{
  "n_layer": 16,
  "d_model": 192,
  "n_head": 6,
  "n_kv_head": 6,
  "head_dim": 32,
  "d_mlp": 1536,
  "vocab_size": 1024,
  "activation": "tanh_gelu",
  "norm": "layernorm",
  "norm_place": "pre",
  "norm_eps": 1e-06,
  "positions": "learned",
  "qk_norm": false,
  "attn_scale": 0.177,
  "bias": "all",
  "tie_embeddings": false,
  "parallel_block": false,
  "init": "trunc",
  "init_std_qkv": 0.0361,
  "init_std_o": 0.00637,
  "init_std_up": 0.0361,
  "init_std_down": 0.00637,
  "init_out_by_depth": true,
  "optimizer": "cautious_adamw",
  "lr": 0.00226,
  "lr_mult_qkv": 0.5,
  "beta1": 0.9,
  "beta2": 0.95,
  "lr_head": 0.0123,
  "grad_clip": 1.0,
  "warmup_steps": 392,
  "schedule": "cos",
  "final_lr_fraction": 0.1,
  "batch_tokens": 131072,
  "seq_len": 512,
  "doc_mask": true,
  "train_tokens": 627900000,
  "steps": 4791,
  "dataset": "wikipedia_en"
}
MLP neurons of a small language model. Each row is named by its layer, matrix (up: input weights) and neuron, and shows model dimensions 0-127. Each number is 128 + 32 x the weight over its row's rms, rounded and kept within 0 to 255. Numbers have three digits each.
Before each neuron's rows, "fires on" lists the tokens most often at its 100 highest values on Wikipedia text that the model never trained on.

fires on: ", "
L3.up1227:146083131110126138109120087080116143147073184133159157117137124100149124142111152150144120128106098112107121152130156174099059145162139077128127164084110137119161189120145132118134172064087092125084115168194126143180111190128202117144129087062019122121098142093124120095171136140130150208162140075091142106157118150104048222132098103107123106160157136115151111143166110115189109143105

fires on: "/ ", "et ", "(", "ation ", "had ", "age "
L3.up1025:178143152105112173126138103165047139103056131115139108103141104082120106127170156146163097116118173141150137163110165129154152134179134094111119113071100153098117158137117184136163099086089105125105182179118094178189118137133093149163115106119095065143178151127097167116107103125095197184129178153116139114125159130120088161131134156129115057171121121100153123190167135098155132154096

fires on: ", ", "and ", "| ", "w", "He "
L13.up1312:071114121110112129079134179097084109058157150125146144158126115107140112114108167164193100197123157089127089101158147121128118115142162032098126131184109135152132128124190116119111140073134097084111126096217144149152111107113102175151113170086135198140092135151146111124127153138154206181129166145125152137172150086231103170097094128148026134131123164134121125173139123102125122120115

fires on: "), ", "(", ", ", "196", "°"
L6.up164:178154075126125163076094071160128115081107116096146170133163121153097140153208169100169114125115121115125135074106125150191147156153140119139164070090108066095165197124150157084165079119137093144141164133132092167174155159132075132122108124101115152140132163139103140087137112139084122203158164167103150105168155114092082135255080099130166127114117184141129132177163123128131162128123

fires on: "s ", "oc", "an ", "al ", "res"
L6.up948:148079082125124114178150066046208154123131148103205133122119140094097192078117109101140141111155088137182087168143124099143169149128118116101143136076155172172191160119137085071119158120141115108079123112090153163159162169109153135125137086127108127094138133110110146124153132143130161154118164067146133101212196096110085106135065139134155138108095162133153133108155087155158134142104

fires on: "st", "it", "c", "tion", "al", "o"
L13.up1010:068194089165119121155130194124110145134114118128144128145137187158109153156095138163127126143194121081130170128128130102106129139186165098112133049171131122125046110158076117152124050125134110106075104113166089106158112128093190144083156072084090109104073135142172135123105159147141111143157195139080102094153162156183095148185134157139074136150136129082097102060157133123106095121124

fires on: "(", "), ", "born ", "in ", "by ", ", "
L3.up1455:149171120118139192134147105121093089090188116119139116128131146138100153114173149103149120132138075170115115071103116096191131178137074087123157066070091065065180154121157172137119115112101144111145160102081103148171161107173138133095098133120123139115082135188120110128130111148114134160103092174150155096167186083072145104209078119121136156165144097115164100171112158129113130125120

fires on: "\n\n", "is ", "(", "born ", ") ", "– "
L3.up546:146152140129157188160114113159112089078165094117128123090151148120104130159150124143139095133137127190112138082138096111180105148114081127118147079124089104129154185128072125175192107148156081115144174137146067141141193115155091126049075123117140137174099138147139137072115154138129098144106114174134116153140223109127143108222073142093122168179171068126119119152191170124086114113154

fires on: "I ", "ay ", "ell ", "but ", "ere "
L6.up1370:115187125202137097143091099144143077184124121178143099059111078109144061129166134129146164110126128159131164117077120179181065074103184152110142146064053126126100191105136132138109141137197132127147110154118122113109201119108111119161108142071135119168109116063160118071118088140136163137065140138091108172151174084200163141127153187149127112094168118137155129130162170110114162110117

fires on: "t", "l", "m", "d", "c"
L10.up622:108182149147152185135158087098143152085114132129118095127058133111119134125151117171099137118164230142141098175126129098132134090135143113116124093142154194114070152120116173180129142148161057177179100108124155117114121140129151138124143176118075100137132174043101131114115087138119141099131080181160172118109155111144136136197123125124153147116135161096110131101143090121113131131114

fires on: "| ", "(", ") "
L6.up313:148113087088108156130115115091086096120122184056110136120171178119119103129138155149162098118176183117123105119077116153123102161088124115145128026094108111074049119135087170134145106134094111145162146148171115085136130145138070136180133092100114132167083138089143170081128123129125188168118175144129136182113117154164130114156154096082134072145161123128133158086115121114101165135109

fires on: "; ", "2", "1", "0", "18", "9"
L3.up1531:132156118094112159069111117120142126080152144131119084108166107079138173145126178083151165173096130134053151095135173090132109144197175049110172170140163179151125170106191160173179072123081088141142095107185131183186138118060097100119141094168148170093100140115181150090160146150204140130123127131114097153156127129114151139140129114093100100134139209102114117117177158134150139142106

fires on: "i", "ack", "de", "ing", "ter", "ad"
L13.up1095:124101122178176092120130118154136109096137111156139096085146127062203093159091163102127120166151117113098112144172104101132151115144157130152121197135133165120066127098133182115158154095124133111133044058174091179098108125172146162099165118111179111148129135139096159088147166132141122100143096173156087103139075123116149126103135166096078145138165175049158068136113140099145110125144

fires on: "m", "tur", "t", "est", "er", "ent"
L13.up385:122119112102153100093155177182107140160059150110133143185134194112174225100075078109174130128172152159065160159193191154149134110148147081151183150138130129172120186075142156139113148084130116134144114170134116139143105062091098104095143136101111182162115156147121135157069159164157133155163151102160094112099144156150095125135068109177076088127069108119129110165137144157103094151078

fires on: ":", "_", "play", "er ", "D "
L6.up848:111172098088123105172108082127156115122155157151183095094138102184115128080137102190110177169140113132125105166125122208153113114095185122115163141119107100151115131115176103188104187150110118108113102147120108206081174156083209086097107166081140171182140068142096133117186133122157119129130146078154123130179093226142096140126040074143148185140170081146100120141124148146137108101154

fires on: "d", "t", "in", "res", "f", "s"
L13.up1498:094154121126158113054186113091168088124127084085117144093084178116201116131152130137158126105178110179136139166129131098146118139102158089111166084102174180136105109147108144086176145087157069117108134127128126173166084122125155096180070128105121136145142136087131125181102185114118105153140059140119123141139123131117110168225150150138118107151113077103133118148142105062100116168171

fires on: "| ", "\\", "=", "|", "/ ", ":"
L6.up792:116084137048123145139079114135155085102152192091143152077204135130128144122099113130193102114077183172073103136130093183125146133185132144147140102151120127131123131050147117157193132132090081104175091114163128100189124161116098111131126119071144171070077112091137168056097099144156217216137116135160129185129136186117159134173145088109151128131124116085111122111120121151159138124126

fires on: "ot", "er", "elec", "d", "o"
L13.up916:079137068137149120096147162175126133192171084084176122090122180148146113143094116105149119111050125139088133171112190071109123148129145145098176154137156197098125100121128128150134073153113132155099092091113153086119110127179139176134143184141072120096110154131138134170125191128162109139145146168124109154088137196159099117147102122121123098115169097166045122165157122147155099097111

fires on: ", ", "h", "ing ", "ah", "t "
L10.up167:127101167122130131101149070088173044072093094112150148159125088087129148130163112107136100192084192123133101135154063131118107117156172155110111125131096179114157136134162111147152195066122104120162165106153068157159156121105122128102142088080111140136162086132149124131127183120148168133152163107119105084191188181155135129107142064085086116141179129130136095185175118133126111165211

fires on: "ed", "ib", "ild", "em", "ack", "ad"
L13.up1212:121169090095145124095106070128126079112110118143166100110137163046170119130139177077215107120088091143073119182166155158132097132161156053150157086063126123155178173178111172118120119164029127089161092170122145149113168135058102146143115147131111140164167141117097080088147152141182160176092046115164107109143113145151166080143163100109133175113117118124088078124128105110123073152154

fires on: "ac", "197", "e", "re", "ch "
L13.up119:113082125111187114136134120057082100127166156127106121076150143155117166111096187125118104122180148074095169127103125172134121197134076124125124097177101139054128137147142170109064162103054134106117154067121121152093152117114130122171083140137073181114073154127191071142179095115148088119139111107158129143180166217067064140087100103121101140192171087111119118206094152130149138167093

fires on: "om", "st", "um", "oc", "am", "et"
L13.up30:145101106116133139100140082099088161147147108110133073161095222119145084114189136176141129120142192114131200109102144150061152131125093082170130117149119155072152140139119120125132172112138085139083092118121081189109153042129222110107184107142116170150098166113117124106113157141196156118093184206113126080109148139147074188130132155120110142107126115079133081107127168136123068141136

fires on: "e", "di", "w", "ri", "W", "R"
L10.up231:150183156112193123116124179148150095076120129107106103133075151082147154143175181100095125099069114184099129084157138125113138123156155114150186120128127147151091164125131109084133157139108100102141090129157105081129186068156131123054155155111131132101061187100150122107122127121119147165110085163069153148079127128120146198166154154104171106125236109086054136141131091087121119136129

fires on: "0", "2", "1", "3", "4", "5"
L6.up563:106140121119141124104183162064121097120165186184132123108176148106120121130091159095085070188101139141129142090142126083153132131161138044138134161159137161124148139095178111194132039116144064141130102059160117146151143146121139077116113079103090147095096130110119146093135174132198146118155116147164148151165194142121129139129103163088084109172179110084139125109162156146193127139124

fires on: "4", "3", "the ", ", ", "(", "2"
L6.up783:099127148129153140111109149110143126061104182126160144075136104160150090111127162141120151147131105134138190138202162086128187108094155096160150093172141207106106158092132162109184049074141058140123132132133095213092182106107158119086188058122147185098139148146143134184170115096185099123152140139096117093162137156155124181116113091109112148148185162114097119188118150130133101092119

fires on: "tr", "u", "is", "o", "ab", "g"
L13.up700:127096198098135150115090161146181150145188205122158090161085176108141169118052115114101097157157179081107133107112179110143105127164095140138157120175120153150064122112183128105152089120163111205155096161211144140138101087061096098141089074105123122090125102130121100125127108137203145143114142092063115126152119164170123086159125184132162096126129170159151139082171124109106161124149

fires on: ": ", "ed ", "ted ", "m "
L3.up394:126179148104178164125174121128159140059080118133159093080146161094169186127138198121181162176074148136094141152147214147151068141194138132129120115104135097123118124082152150179200103131130091169135089116163069115136143135105107079136121131120111122112142132077167120096128128159180144165110067178129062128159149132142071180163155128096112113182125134094121078136135144137186140135089

fires on: "is ", "a ", "on ", "was ", "in "
L6.up1491:166190142143119131167173169103166126091076091162094115107126122135177158093162166123139075137098130122149110132178102137125117113114131102121117144100101129051155158094116161119097172040199097173152160141071132126180162068125173099118129156080142099085124170067154137180125098106102144113144124201160155125142208057122163159138058131130133128144127089110165158184112105135110131150166

fires on: "e", "re", "es", "as", "and "
L13.up1218:135166165130158076122156172088099122134185163140187096067151137142115122143065183106168111165111061081105129160093144114111060088140095105149109166164130203112159112173125139131137118132167072079149094144120109137106192091097150142046082088080136163056115176123146182073134119141124106121138085118119083113150141137085124128104106143125155125169185092146122107119084145077117137148116

fires on: "oc", "pl", "m", "l", "st"
L10.up729:161105052138130112099136129056145155155157112111130108095165194078067161098142168135150112155113142149133166188084165098131119149095145150130137140149175142096141144142134082081087125109137040159103106089144048105089117074172211049175159111136103095121109144111110102101095134156113201179132162140130124216125129122135100166140196144127137171104137091101164154092128154117124110122099

fires on: "°", "\" ", ", ", ") ", "| "
L6.up469:163161081145118128139127114110102112096110149121118139117120184072153112112173106135160115125095174109152073119125091112131152108142125101113153074094124100103124109168181188118121113120140094125110151106143122073178136130171172145163116130138097118169159172100131151131133083157114119176148185175103127126123198126099121157159132034064166119157122116130181103147074156103151115120132

fires on: ". ", ", ", "\n\n", "). ", "("
L6.up645:120104106111117141106127145149132108108147134126164131076154129122155121153083178086178169148141132136046174104116157115166165123141133059150106047173156160158132169076157120133122074120133101187154030101142089161140151161108138083055167102123122152120098122152173157167061121118161132177141111126153101112192152146161088128189116118085111146160145136110107106145203113117165079133087

fires on: "st", "oll", "Pl", "of", "pr", "ug"
L10.up1030:130147155054112090123177141062101079072175123190159081107132119181149161076133136144126107148143181129143085162180117149102081121096135103118099109155123156146089124128075129168136150090180092098088146166130120171157174094122138089143203101169094142128139189126143140132158170152153144136097161062130176156173187118074172119075135131159079162125133167137149052142094140131175071118133

fires on: "n", "==", "d", "se", "t"
L13.up1209:099146164119116168046172107144210132133174120087119126080092125101165104123152119129114176128119126132154126079166139101120125104098142140140115142172142190145103096118154161155152131066128074093119006145100130140108144126111169150118125079083084123121098109051143159104013109133122153110174114156127138150157154144174133152152159093168132175101171143059071143105106163110100131077152

fires on: "d", "ph", "ab", "rele", "ve "
L13.up993:141138124138143149177130059136165142110180157130184096110064194099138072125110124161078120197122189142118099097084184084169141088109132147143108043177187103125097132118150121074133102143104158149130111169112170127164115144062177138087104119141116140067136144100121138163157133132152161103169111096071040189184191130094127113135104150087122185108126118142143131076095146107172121126115

fires on: ".", "(", "| ", "0", "2", " "
L6.up1162:131092060077111130141101139080163100116123171106165128141144096135117142130081170079129051166122171113094153095162158134154098138192141112121140151183120153117133140136156143135096094128136134112103119120178150141124114117083045084144149179128108131056061119114174155113129153139187159172123131102113091171153111159149104135123147158137059141154111193067093115106143174118190091129166

fires on: "/ ", "(", "di", "200"
L6.up1272:133081110111134129149148147159097144131119189107127123140185111119109117121177152197197068138132105215127171145176136116201170087108132077134129175108082164097127137109077142130173172117170093143063115166113108142124167187129173161150085101065059088181140106101107178115139152106087141168145138149070122128096114134099083173163147166069161150114132098118102114135129108117129095147107

fires on: "u", "h", "en", "ing ", "5 ", "g"
L13.up1388:122083179113120116086164149131158150155126187107137105135098161102180169094059131119153107095110146113124170133159174107113123143148160103084123100118173171144169131152126130141188060100079167116157130113137135092154196107094153120126137085143131058116108079129186108086087139149164177176079132127104122149131216135129126172182128144089127131069095109108173189116199117075136201095140

fires on: "y ", ";", "ty ", "ber ", "t ", "id "
L3.up984:139145104155136091115187062095196117121118143177133034122130197135144156147149149137101148139096172122159097114158147122107128123134108043136160088087144170139109219123128128161132151069134069160089144141087104149163138114160169108093128120087090121099124171136125164108123127119185187120193145077155198127116165150109140114159090157098168144146178121079147120164120160138162105148102

fires on: "/ ", ".", "9", "0", "(", " "
L6.up1211:129077105095146175125141099141151131100146165125097125126130111127116119155181175155145084171115156193104143101145124172169128084095091106110115112166106197087152141185152166153144092163119069125066129128073163150173151139140126130115087106131073118092130129109102148138082086123090190143209157156096155108102158129130099126130110167134155136135184177133131102152185134136160126121123

fires on: "ally ", "ely ", "ies ", "ents ", "ers ", "of "
L6.up1467:097157151078120157119120118124174120085144124109109072093140132072178140100109159012116123144119159125128109142100182101136106159124137158107106040119162092163148177066106189165160011125115129119149055053100122120125145145129127135145086077117134136164164155172144137103115123120145084126160107088118103142191168128107129199150077179091089179120108122127137139127142088118142112139111

fires on: "from ", "born ", "(", "= ", "as "
L3.up932:156125119132162149127135078124095110113156183139149102096125108155131160129212140169186067121118095162115141098171120177093102141056165132107172152158102155158138160117141092186147161097101064144098140065124084166152171099143112172097136073107086122165098128077115122150099156131142165154165098153092164157148175068228085116145109112140114134143154117100168094186161186149128084133142

fires on: "ed ", "ated ", "s ", "ted "
L6.up903:114146142149177104077188115125105085122129126152117106095146177104159176116127202104137171133099143115078102133114162068093109107129163098131123133080149220108084172114172161145145139121127070189148116167102062150142107044068149134129125140146126130126068146077142138123079157133197122160125105168135142146142226106093148125103150132082141107159165103042160095166222122149152113125136

fires on: "Bri", "Se", "Rep", "°", "er ", "Indi"
L3.up992:149200180128127092072160100158114149092106151134177103099076137152084151107170107117115139133105173188155163110152116188125159109140096113150095116116087159094178166151175138197130177147073146106169143177077066137141073174130144127077090102141158106113110096115128113161093167151179151180106097154131119108096093067053117138200151141152106074133110112176144104140116112134120166146167

fires on: "p", "ans", "x", ": ", "ow", "ic"
L13.up68:104162068094130201172127105099219096111143154171108146130128150062126138116141192084131123122156144087125116113096149134118127148165106144112152083165128068130144136099148174141151087129087083144165107116177114167096114060151152097127155161168120130103068149145145151124140113188118136095139124206093067143154090119163141193185162099149097127110169109061134059115160138104209091146032

fires on: "ach", "ir", "all", "tic", "on", "b"
L13.up505:113156126131106138073103128128134095114108131110127120060169162104135145116066117112134141185154183055111152076106065065116169132100163158199138140182176116142072149101158165135110130145112138131133081129206118063168127140124088099118174165102103128113172193168202158143125119120067153209150124113113139150097146104124158125158171161084113162168123130091096096086127172097115156119132

fires on: "ty ", "of ", "y ", "or ", "any ", "4 "
L6.up239:110124081142090090142136100115127052190140138132146038065169123151118135160132134112096130152135183109139121130152091113118155162137149095185191105150099154175057138115159175154175070108097093182151120068144093205146114116147192142072178141057102134128118151098170093130115127131153101186196143169118181125091122176168118100126112128123128158119162100131128104185168157119122150118118

fires on: "L", "w", "d", "G"
L13.up463:124072156142175181119094127076193092155156119110104127136048093117137123096113125087134072127110146101063115149086186085122144086094121120132146106137120155121162114161151163145122137100108080088181133124150117122196153046133081138103140143163131115046124133129132069090078158174206123104127158134176122150152131100170157172118155150198124173130163171142088059125180113121183144153140

fires on: "(", ", ", "–", "."
L6.up499:134128116077147155066154125149098148113113216125118111101107128136131109109093185095144105146141119107104124102165137107122149164143138034134170142178126198098125120122168153107122061085070089102140164094105076161152159154118124096071183102141108174104097124159182089103118091129160138134166124158145127106145063169096136112123118149133110145171179152054178133167169152109177065121102

fires on: "{", "/ ", "(", ", ", "any ", "or "
L6.up1073:176179169139125127127113124102112128141134151149138082100166136138200095163108165167145082197084181127101137082111123097118172169146102107140172102177128196111087168145196138132125070116138073151075119056074150144144129088152196148139124151089075153102143166128127127099148067118100145191133148157069157122087104086101070172120132141107186115149183044083099145148180124110166119137147

fires on: "| ", " ", "|"
L6.up410:134060078104101144137127135081096129103107190072128154118201126134144140134080138128189041130099214149114178133117125103133126157174106103110157080120133133116076158082118143147142107119088086112128117095226148093161133143091088065153120107125122130100135130066165130136099148144189193209123162136163142174140170133108092174143156128134135144164169094096117130092163146142167156119112

fires on: "ug", "ed", "i", "ib", "re", "E"
L10.up671:149159120073108118098075105078085136127109130175113114118110171109197139095112223119163133114139104142070131141145186099140105115133173037120137143067103085142152170159128122066134126113161102166160106136185133115162135102092143133090171110101090087172175168083123083114132095126125166138134104162085109147132125127153084210103156162078172082134169131086098145132172098108143059108123

fires on: "v", "t", "en", "h", "o", "vi"
L13.up703:136132202095104095091153147120162129129137116116123119139099159143107161068102124133144118128123065126164183137158142088135120114134129096059150052162111135142127148188074135090122114106102092097154161088143145167127149123132131107149110081137161153124107188077127097166145094193162125186068101145137189146103161132156131131229148184128061158135117107110132143203150171112132135109042

fires on: "and ", "h", ", ", "ere ", "= ", "of "
L6.up669:089096154116125096139088150116218025111131118138183140085174125100157156147128130183135124128113112145110065157148117180116099117119162147136169163087149179147152204099119072149119124075129115127137124090129122215174158085115153128127152089062137079121090113097128122117118122136093121155173184102144151135196145154165147129129125075070075140103065056151122115128194094114150095131106

fires on: "i", "b", "ing", "o", "di", "ess"
L13.up338:093143188141146111051195142168132124084177187126086140106125177083132104103117107141183177140098152110110138106149136105135114149149167152115145152138186104136128122128138166164188050101132175142116100053207151123164176091143158128101075112117166121110122159080120137089113184205101135098183119141127101118136090119155116155137128126067084166137099124093107088123089145184107095115093

fires on: "ion", "urr", "wh"
L3.up161:162137165131145115124145118128123173107149137107088128172130157077156104112156136114123160105166120166209186080110115113126110116115131128105125160128179133119124137080198097089130164085125129163203139094175192099127184125119164125167104129124159129082138102144113106106085122103139178097141123142158154117175098095255121177104134101145124112161104133125195152136108124092090163147106

fires on: "==", "| ", "== ", "(", "==="
L3.up968:081092086054119125144093113132175109117202157138097082083206152100137188090131105084128071178157191107131081143120167077092116116101144150163140124153149094152094121053165139151130090118139152144103073130161074144154151132112142159120153088095126166116108147142197132107102154126168137135148146164118053173147174158106169166138129113072079174132139085151178132098146198116094116137106

fires on: "at ", "in ", "an ", "age "
L10.up1044:119213117183121160074192137094173093136110112132142054095134136131131112080150191119134161133106188141146082157091131130118116165118127086196122072110179112113102163085115159079156135083090060145174153126093099172167126105099148121125109089116135123129155122143170167180136100121119127102143106155119131141141161193125119107102078057120087135137095096126182143105098160101123129167073

fires on: "b", "g", "v", "n", "c"
L10.up1398:094104147112138171109084157188132118076135167152128101114119201090152110125094126160110115137099146146120198139119181156087192204079159157128154155226111161105130171135156170153158093072081143139122122142147082129157105092105197130052175124130104121078127152132135089107095161142134133139085178165193141120121143151178159150121114186100120063071131121085145136089125119098163143122194

fires on: ":", ",", "5", "pl", "and ", "0"
L10.up633:045173127140127150119055076148200068106112182163135142097141108127147188118082157161154115138144161147108165110121171097171114101144141134162123149166093130083132153093143132117090127162189139196104112140105113097117125149104144204103147145109091119150116145105129147113181106149100175153125128115104052150100120132115162161134137138111139068139184113170088172119066148120134114123094

fires on: "es ", "ly ", "is ", "en ", "as ", "in "
L6.up778:187121142141160128129116114031183133099084139159094139144116153127148109124157174100132117105087138196136077148097132162081111143108052109082114129094119136071170157176149160104162185098127079131116137098113134168129168123168167096104107086153091136143090153103113150136025135134194123094152130188155151113123184094074152137096049109103157158182157121103111132213113159083134116121161

fires on: "| ", ":", "==", "= "
L3.up305:109100144070111103090167117142161028069202175131091113129157143148205119092121112106140135154147113160119119112137179093094146143105125100128185103168126121154088115071138083152197095113110119138167093074117145137125159150127153086098158105086147159081117134168139155103137107139171100090151132120115125191157158134166164126140148141087141199194168111104095109196119200136126119124122

fires on: "y ", "e", "one ", "y", "d", "it"
L10.up793:088166179141196135131165123168122129103108116108130088134129140093131179127087147136149106145154112126055078101204184134151063111159146143120161114166149195144130096141087101125097105111081152187107123173162127162108128166105129112030177164153132095057131131114098145147139143125112127073154157101095109200182101136158188140141053117157134128157119093125081127177168190147155142114107

fires on: "ly ", "ally ", "um ", "oc", "ely "
L6.up1271:119184132173124159138124150131148113096168122100086094067161154124152154078143148053132116149091150095148142110078093049171156139151102125126084063175154115130121169133151154082133086127103153164143100081139127079151165112183125124119126095127149159167144170137127148055084109136142178135148073138115135122131210108122132215148114183100108138132101123118110126126169111101125123149154

fires on: "ch ", "ul", "re", "at", "E", "i"
L13.up1325:149125173092117135176167157112071109144167156110143115076127117102088118154083177131112137144125195100093112116138132143122106124123120137182135072171163099106098139187164155099109099158111132139096120069150093142148133090069151141121171189128138148127179113108134116089145149146169193129137170140145107162164167246126101178132128118099038127157200117131107088149148171128116101120103

fires on: "e", "and ", "- ", "ian", "ure", "fe"
L13.up1381:123193143126119093099107169133160159070205147162094153079114153108144112102045141135145144116124161116106114087116126079154091107151136088147172102165134118105135157087135138119125061118157148098092083150156180122128186083148177182123154133150144153130135133075110127070137083094073119096149100100153126123160187089072102131119117148063108095109169141132145080074142175105153171199123

fires on: "f", "ow", "p", "es ", "fi"
L13.up616:079149140099164217152078170108122137155119149153082149109117132095136124145178159110136116142131125095114091104102079083169108086121110123135162095133113137147111119071193186194108127098141137128136123129134163125121181076201114104151153167167140069090107141084116124162147095112156069155120116121150149194111117101108155149191119090115123150127135090075106152139146110112140088086102

fires on: "s", "se", "si", "te", "ro", "f"
L13.up1082:082155136104151159127145134124147140167126154099135104162100112119156178140161096137168142139142083165102101143146114092169079087099158170134203090117164187147100124102150166138209129125111135218114089087123089145133095073111160072131080051118124129107157125116208126162117128104093118122133145127072106158093077116115057153175192125150073116179185154092089096094114118080131120109047

fires on: "\n", "ed ", "d ", "t ", "s "
L10.up337:132139126095120082156110138095171118105156159082138152138140154112057110151107098050122102187095138099152204138178128127111085182138127133103167133060184153115115102066185171141157099147127168125128154106162083127193138170159149147132171118128116122139107111088162126129104110104143150101145139125108084113176149104180172153174061171098083120113124172121177100136187140075161129156080

fires on: "; ", "| ", "er ", "is ", " ", "or "
L3.up22:210080075153100149145120110146097144147089121175137134103118150094139084142147152169180065098096125129138134136118096153148150136135088046089145094070108180130134163151128147133123171094128048107096104157148115123161106161159175119138087179043077104139136138092123106119163125134099131218093183182152198112134090109126139153116078125130159081168150117095113115122160080078128121124170

fires on: "ig", "'", "g", "=", "n"
L13.up995:070129144081167142150139158113099168140144140119138121088117130168110147165087121160138106135119101160112149085116130176097150137166108120165169162203095127156145159151131162128171064047141094113108118059156114145148165127093134048064184111146160140089106171139132104105152121170145144101104145143115122159104114218149098094119146204105155112131105132104200096115139188145143132123173

fires on: "1", "2", "4", "5"
L3.up13:133108087118117112103169087117149102051147166134119106109126146068130126142111119156145146180101092169071170097148114130109103125133133077133156132112135150146122184103150125199189108080097087137112111096128142170155161157108190139084081125114052160080115117118189091123178166148206139127149097131139146208138173155111192149131134130136124123142143148082106138165163144130153124141104

fires on: ", ", "(", "ly ", "e"
L6.up1120:187142118159133111127098136121127136086122199110150170104146113118103113131121129180120163114086125107088103138155133168104048092164089078101138106104105125082157170088114170078150180044168109160061120139121134086149114117145213150125200174110078133143078126170156180135124119129108122175167153109069096141164120134107118166104098150152124131172121125136175100174109111097147095128115

fires on: "= ", "00", "17", "18", "16", "10"
L3.up1028:077135116154124155103079103130128158071138138139136113113155120108128139145158092122184082179123138148128085136092127125134095135127107100107079197120196136079102168085114195153103148137121093140096081128119149096162134160160143178158107107087113129146069120123117149068181065126146194157159114186118054177106109131095201167156147106111136118132195123120137127080193144132111158155182

fires on: "|", ")"
L6.up1503:134098097095127097109094123120102119098121182163155154121192128147130208124085139105172067110139199165109118097154210144191150128174190061144127148086140189105120156081127111110126154175149120100123077083121129125115151154102093113065097119095089130066085108093130077115122133137170156194098152119158121159130189186093119139162127112084129124172151128064084095140169137138107094136095

fires on: "as ", "only ", "U", "pr", "es "
L10.up767:123187114129096211081153074150120105036154140057095211174113165101101143067147133153107166107146142152125104137160103122135148121097184150140116147141161111162129134112172138175126175138100116183058137156140136125128119163124119128089141093167116162129113170092123141119115152158123183128173089138049170141107125095103134095105115111109135167133197190091033154126169163129163099117064

fires on: "; ", ". ", "– ", "| ", "' ", "\n"
L3.up129:174064098114113161155092110096143131159046196153159124135150139125173113150163182129148134113105106166145109115117149140112102096123104053105153130079115185083102165133145139165140176066109087145105076146147130137161112163129150119136078137026063110177154090097120133077121121134111144195127167151143134125126090138121124162144109160094163090136173150104165122131184121091143118127136

fires on: "10", "_", "14", "16", "17", "19"
L3.up649:107163114136103180126097096140117137045153145161129137105147132088109146138170076114149083182097122138139113140081107102096096144124100120099095184125184152091120178066152185185116115163132086166096101137129165123148131143168152181114106100108092126145092114100122144096180084114160189170160106163118062162125081161063174161125166077105113117143200158111130159103174152116143135121165

fires on: "5", "2", "0", "tur", "3"
L13.up587:142162133097124126083155112128145130130099146173121158160100136132120180173066180090178188079175116112081128130137125165114082128119120119140171144127061169120109139141135105158119091124103126163122128100120081125101138138042125160117126143105127161172167138083132228181168116179099186152109180132087106153186117159096081131089128184130100055125154101150127131093093171089130080160178

fires on: "l", "ity ", "y ", "Pl", "pl", "oll"
L6.up673:077122113092106132135132145070161141093119146171132152138161115127135110114082130069128070131143113133147106166106178123065084146123120145093089131102103159144139153084130118128069197098130141140096101183173193205088159132151147031105122113127089175116140111114119173133179111144133191108049143068107043156178147191063146162179128104143112127123147145157162117093123122128143012139119